config = dict(
    num_attention_heads=4,
    num_key_value_heads=2,
    vocab_size=32000,
    qk_norm=False,
    decay_fraction=0.603,
)
MLP neurons of a small language model. Each row is named by its layer, matrix (down: output weights) and neuron, and shows model dimensions 16-111. Each number is 500 + 50 x the weight over its row's rms, rounded and kept within 0 to 999. Numbers have three digits each. A neuron's up and down rows have the sign that makes its largest values positive.
A block is one neuron, or neurons of one layer that tend to fire together. Before each block is what it responds to, as a language model described it from the Wikipedia text at the highest values.

Role descriptor continuation
L4.down307:482490450421501532553490420503437476459534464573437459554532487495507563469476507507424513546448445445527554574534588535553483440515575439517545562493442496505552589529481547501463416519553490584534587426477518492515521453512546522568442486502604522448450594525490563479601538554499480492
L4.down631:448579442454561483545458493504503434440574513396525448519409448407557412493596514456426467410370520444453462479467496473510467536536529518555546601537465504425440480510513592455447484390507451413471491515521457485529538535546522491492499491451588526552481523460406437484466440495467570423
L4.down715:561448467476500453429499528512491535519475484521400406502481509472559406499526526513567419544433465463491506476500504445601505535551437441495498503502451527517634443523448541503505494486479599422580506500411497465477469540445530613595456464484428437432455592571446543532502454439451549466
L4.down717:558504475492556537506446522447492504551396616483527568527469473573528393429441404489498422460513449449447460477593458508545444471543541483533510492478426502414544515489487413463516403525609548436518487480497493571617474577362485466502503498513560567535517546501541408476506501449509412510

Second piece of split words
L3.down108:499447482483510516592473505507464572483575594562541499466496446488511592584513574495536498591492555510507417486468471467523429474575582574385562528545385487536524462488461500491542463475501530413591474491462545526553442575470488532455431406401494489501465540447492480448478487503513466530
L3.down142:459487555520462536482507532533471534492548492443514495390581542472381494552527458498476492461502439474555458520476376434472513426518482492546421548523478553444488373513517520458574548506456576483520544485427507487501523547446525542619527463422465513494484467452484471448532543466501568475
L3.down274:551555544465490538493518521620534430449521495524458541578400646462443413466485558465468476607494517569572542398474465595524578478523533576478546487518520443526585501427543480508475494459461534618484525589427467591502429476519483625504442467431528543472535526498483483465494504517453497422
L3.down430:500468542554454465562530552597543467487489484407447497412503550525454534485414459488431395520522489472413480459508459540431471442387458518465469469510453526434521497559489486458420541540487484509434493498473489558537462505502520533533475437503475454454455396457425533535549500553572443495
L3.down547:506537459589464435550452525585582471499484452587574591509497518484539538486482553523568521505512553452516582475519450492569529426531447452566593456508573562467517437470545510464465496527593539487552482489469560531424516551519525431392450515429455506558470509523482503438499485497474513539
L3.down838:414499481401458498581443472463429523525413434460475498488552435515544498422542541540358461378447501574514563448524579455514487549443537496504523497536391502527464563489517584474502443461434527557462505548512534461551500582479466540468446503484563529423509445449502510541491438452613534544
L3.down851:518501522591429469444464472447491487481524433474538466491589525596520584478413517438563501436403458523597601543449401469517430493417381581426459535529491474457504506600550519560512462495549538589498607500480489497567532461534583471518497538518563476467540453480598521515482466507485498385
L3.down1181:350562456521431532501445529451550523574538508524527543467432523531480516502542490443481508510496401457552551454449415530500418461578505524538607541502455546489442521456562494487550477528532402477504544423543522560487515575488464546544536502410446487519498584477529385462531456445427496500

Contraction endings after apostrophes
L4.down22:540538366546463526474429460486496553548495494544582499606505437400481551428608474463448429535476477481396526532508431546514470464566511608558502496466492526575574611598499476496465543539576385504465421507478474524495528441536507532457564478592370506480470448454539563476479467563506495499
L4.down311:576468479444410509556459509607474486430569483530613502530565415441456524462527450463573478471410496534429561403456503555509519578437539418533575501445412515554493496563415520428495674440537472645521469472454526508450437535491602454431459534504483528499490509556421518632585544459485550496
L4.down753:498484569510470545488538434464435412443487426516448517551477531453470428486465504537493422489425542542470526566565566498483550496486586574477366558536408637504489411387475512532552508525477515493514479549566560454451549492514558457536519534507491474520593449500413558439522579442484508574
L4.down876:448446513377482463438489518494524401477569483460478513444572499497476469514441528559511608491567514474556535496486502536461487477470403480489552499508515436500453571436504446476526525463518628480533544509447503542557560601523458486527577582506506527472459520488443436491453510457540515464

Start of proper-name pieces
L7.down272:469446464501554535615499503428499518431531489449472497494438548527556541472516514599613567532500445563476577524493465454492511647507549483607557580451445553524602585515507539521488588463551519468431500526490512578483562505491503558520511577463525502497504543435539562461512444443564437453
L7.down1227:478496555506562433401505460475406545543487445473464599483494494576503476500537505484453502484517486505459475517460529541474419523554465493513480497535498421494491479463517495555434521612473464533547487479443525474458540496535514545452537544503528605503502518473517494465520408486518515471

Hyphen in Arabic names
L3.down104:518558405490500525565419617473451499515454492496522466511562489435516435496484556550491477563543441559499458511549547492601567430434557398522536542497551554529546604492570424433543510478483347446438513509523518525476520525492563458524532440508482495486449595476549539440341568526507492489
L3.down439:547493499463524504473469541440586462532439538508517502500416465493503559563489482476499435467517524604483499528552545492511504542504440565477515565522515508413493495542499550460453474506455514483547522540550484540572524506542477500504468576489584539492475411489522504581562429446441492513
L3.down481:576466585596517546443472420563513390370485520534512424398417574520507566552488484506463538520381553546493460529539484487543572579452489577479404613475414442538415565415506567469440476527487478442530523513535493511589427491516524548420499372563479532509498565465497535441512562473449503512
L3.down702:456442488512505511525547522609504482531457479495590533481463444598509497521514435494479459502448492377394556473431452482445428487541517512429570544480509493592502442480481417638473497479454481451531505453530556512558539524455502577579575424496472529472402433574481451532516446455531446493
L3.down801:495517521466527495587397439513477437474473571446498467503505438451486507492394552550492556501467502505523431476471503497490496536525452614575425551493500467504463527510506449533489469520490511495495384564449536538426529502519510507493516446453530533436466478450555508454506355470444555540
L3.down835:516539568547452509474430392460448430518532422547495554533413511570501508417501551512471403490459473489460443518501441494531492428459502587535478558521484497625574533503343539486478510470523493397428535494541575525455469502506471436470498525484518544484438520510562474507535597547496506429
L3.down1262:478439480475520428568512475611526447579483422485478523526487481486435467489491483496503544433493444425433436557507531543450488564520466492409492479516413526491428480566480463493505462474469514586569594470444504603405513420564515597499363442468462421462450478476454547483546503562454485541
L3.down1287:536536576467514431465502423481399534479393492579535553493497462562499531498525561480583571411434471566474376494479501524457520470431537481554415396545451519476595522489465516502496527499549490464450578491573561543513405484488599556463436508598431430471438577523437470510554498334528475576

Mid-title words in titles
L7.down734:479471493437473389533475503470526464530530486554653441454490543477488536514448503567495492462498471477445506461536553536425559525434535502441532578672471536530449593521449372489474453433546461557491475490400574501593509585538631630510471573566489511466455493485540542502538599431468582516
L7.down1202:613447429435442517472498409440465470457518459529541356531529494564531494466420590518433403542543556371509390397411455571426447522521562435466493456563471505454490557516504537504513606514567575579589501483543471508546530515512514475522461439516541449417492446467465406454555573511513501528

Letter after initial F
L4.down361:453472497578523523547541427587446503505569516502467481417545556513468539538507464480485513513503594522508505442502510436611504515498487481431496375542442424558526473501542477523531533540464486500488545441516470490533485535538521473546478476522544473432544538517429478443410523447551463508
L4.down749:490556463506521445556458534566563574459444474519512507538532542491485419472533512556494581539597569565463539602471396459442490394454533493466463535447541521524522458576477368547527520401533556512534482470516446552473439486419595530542453432400576528523495404455496439460533540578566524519
L4.down767:551594458472518417569448556482435517403520621532529512404439335488565442542478514492505555527471543520540480584498485504448538495549538460508503557536451510444492507389448565533464534496462477566501522493395478454550548565566470608489501470459452501529419549520488452568402410604522526532
L4.down809:520469524467413577524525476419524506478494522444471517479445544458497530510417465483508448554502500390573486480551503436445515571428453558519580572524512498439460464450607510514422523524487544416479405484401449480524576393639508516546469537533527500546519461447518521474386536486610501468

Contraction endings and title words
L3.down216:543520513567387483575496416531533487428519431468470485486522456462425529555544605557523498502503542438367564513501591577482558551469594561479597571519593468470463449523516526362480443445563498433484537543461494439589494497509402494529473408501482554483536415464527433391471580564505524509
L3.down251:454592504511509568526441535512480427646522474487498539492484483530578488452448555524615500465498435444448478514447463574474490569554493539438532449466569466572596365450506482605476516501423403460581463574615498533531464584500516528429481562486508501459509476567577547453543491581513486527
L3.down285:527434581454420453431450518470547487527436511520452506559484416567544538505463532515406451443494501505550442586513455596509500619537540489459489474523510495438501477541610449520523537518519559384509604531429525504487522402516518457551532506492461463520444502500435572492502468562475518516
L3.down291:505481526494539485503454494576489461475497523473530541527511572515514440458515489594454514535536574439453529465597532526490522515544525477476422460572449680502537515388511559531405548462457543503596564488492487436494461582534519517446607512431482543464550531412417506471547518551500527520
L3.down467:575449427506597456497537444565378409495512471567442408504530496552482454496580456526622517462530492429559467540572537576494502530510463550537532585522488534558576508472464505499469510425543477488420558482568474541501524441580515565462477521557525564488482491497403431573460458593484424444
L3.down660:411553458545529534533487495517502541458558476484476516474475556515459519453546526518523576536486533496453489458455460455494547426512580546550422504499499738582459557495541474497515572561530532600456519456506513522442448571497517442433399531426465493552527489475500541427475486518528437482
L3.down907:546468430466494525511490460508439555424554475451541529477531525422508541481530500650543565518522554444471405558437507625521457542426543494525444530477493546590596449520483424558492533398589497501549393529547505494413445483495533487519406516491501491466500475481582510612582458471497554515
L3.down1238:566541497477489504608511485586529453546506473424581532488488596438397489441575512484504524499514522388492509457573516439513461430517543503524497479515472620469505533441491517477483545436514425619539549466504456522453482481501513537457439486510488573475456446549456519514470524517480504482

Article-start line break
L7.down350:491493525535530521503477511550460526436507539582624444494520487513492501534506498552505538485465511494494558445544419475468537535467514543471529542461425436507538522499531493488445378401520470565499463464561430462528464506570518525517572500493473528526519529538486376520427498470521482478
L7.down839:529571502467576510565462455536514478587433484592472511466472481527442550527577432522530517516479504475446587586484545518434525457493507495487486506489542463478428598445592466563617546489403442518514557462445498506573447416458520447486575526435534484495525430507531506462510478440424491522

Mid-name connector tokens
L7.down76:446585536507490439451514494486444447582513463476538479566551467566540426523462513457531452513454491511479534451506412497502501533478481483551474520373581521565483557524527444571474537594548480516515614592449529600519416581453510472528572470417391510463472466435487474503393524437533472510
L7.down822:548517541468488599449457530471451508477416437511498423518521562534457491435463513516494562444440502431484537462491564426532556434534519494476486496440580493481478527421572538556513541421468420504507548522502495534532473476544558507391494503530465619530515494474535569511485497507502380476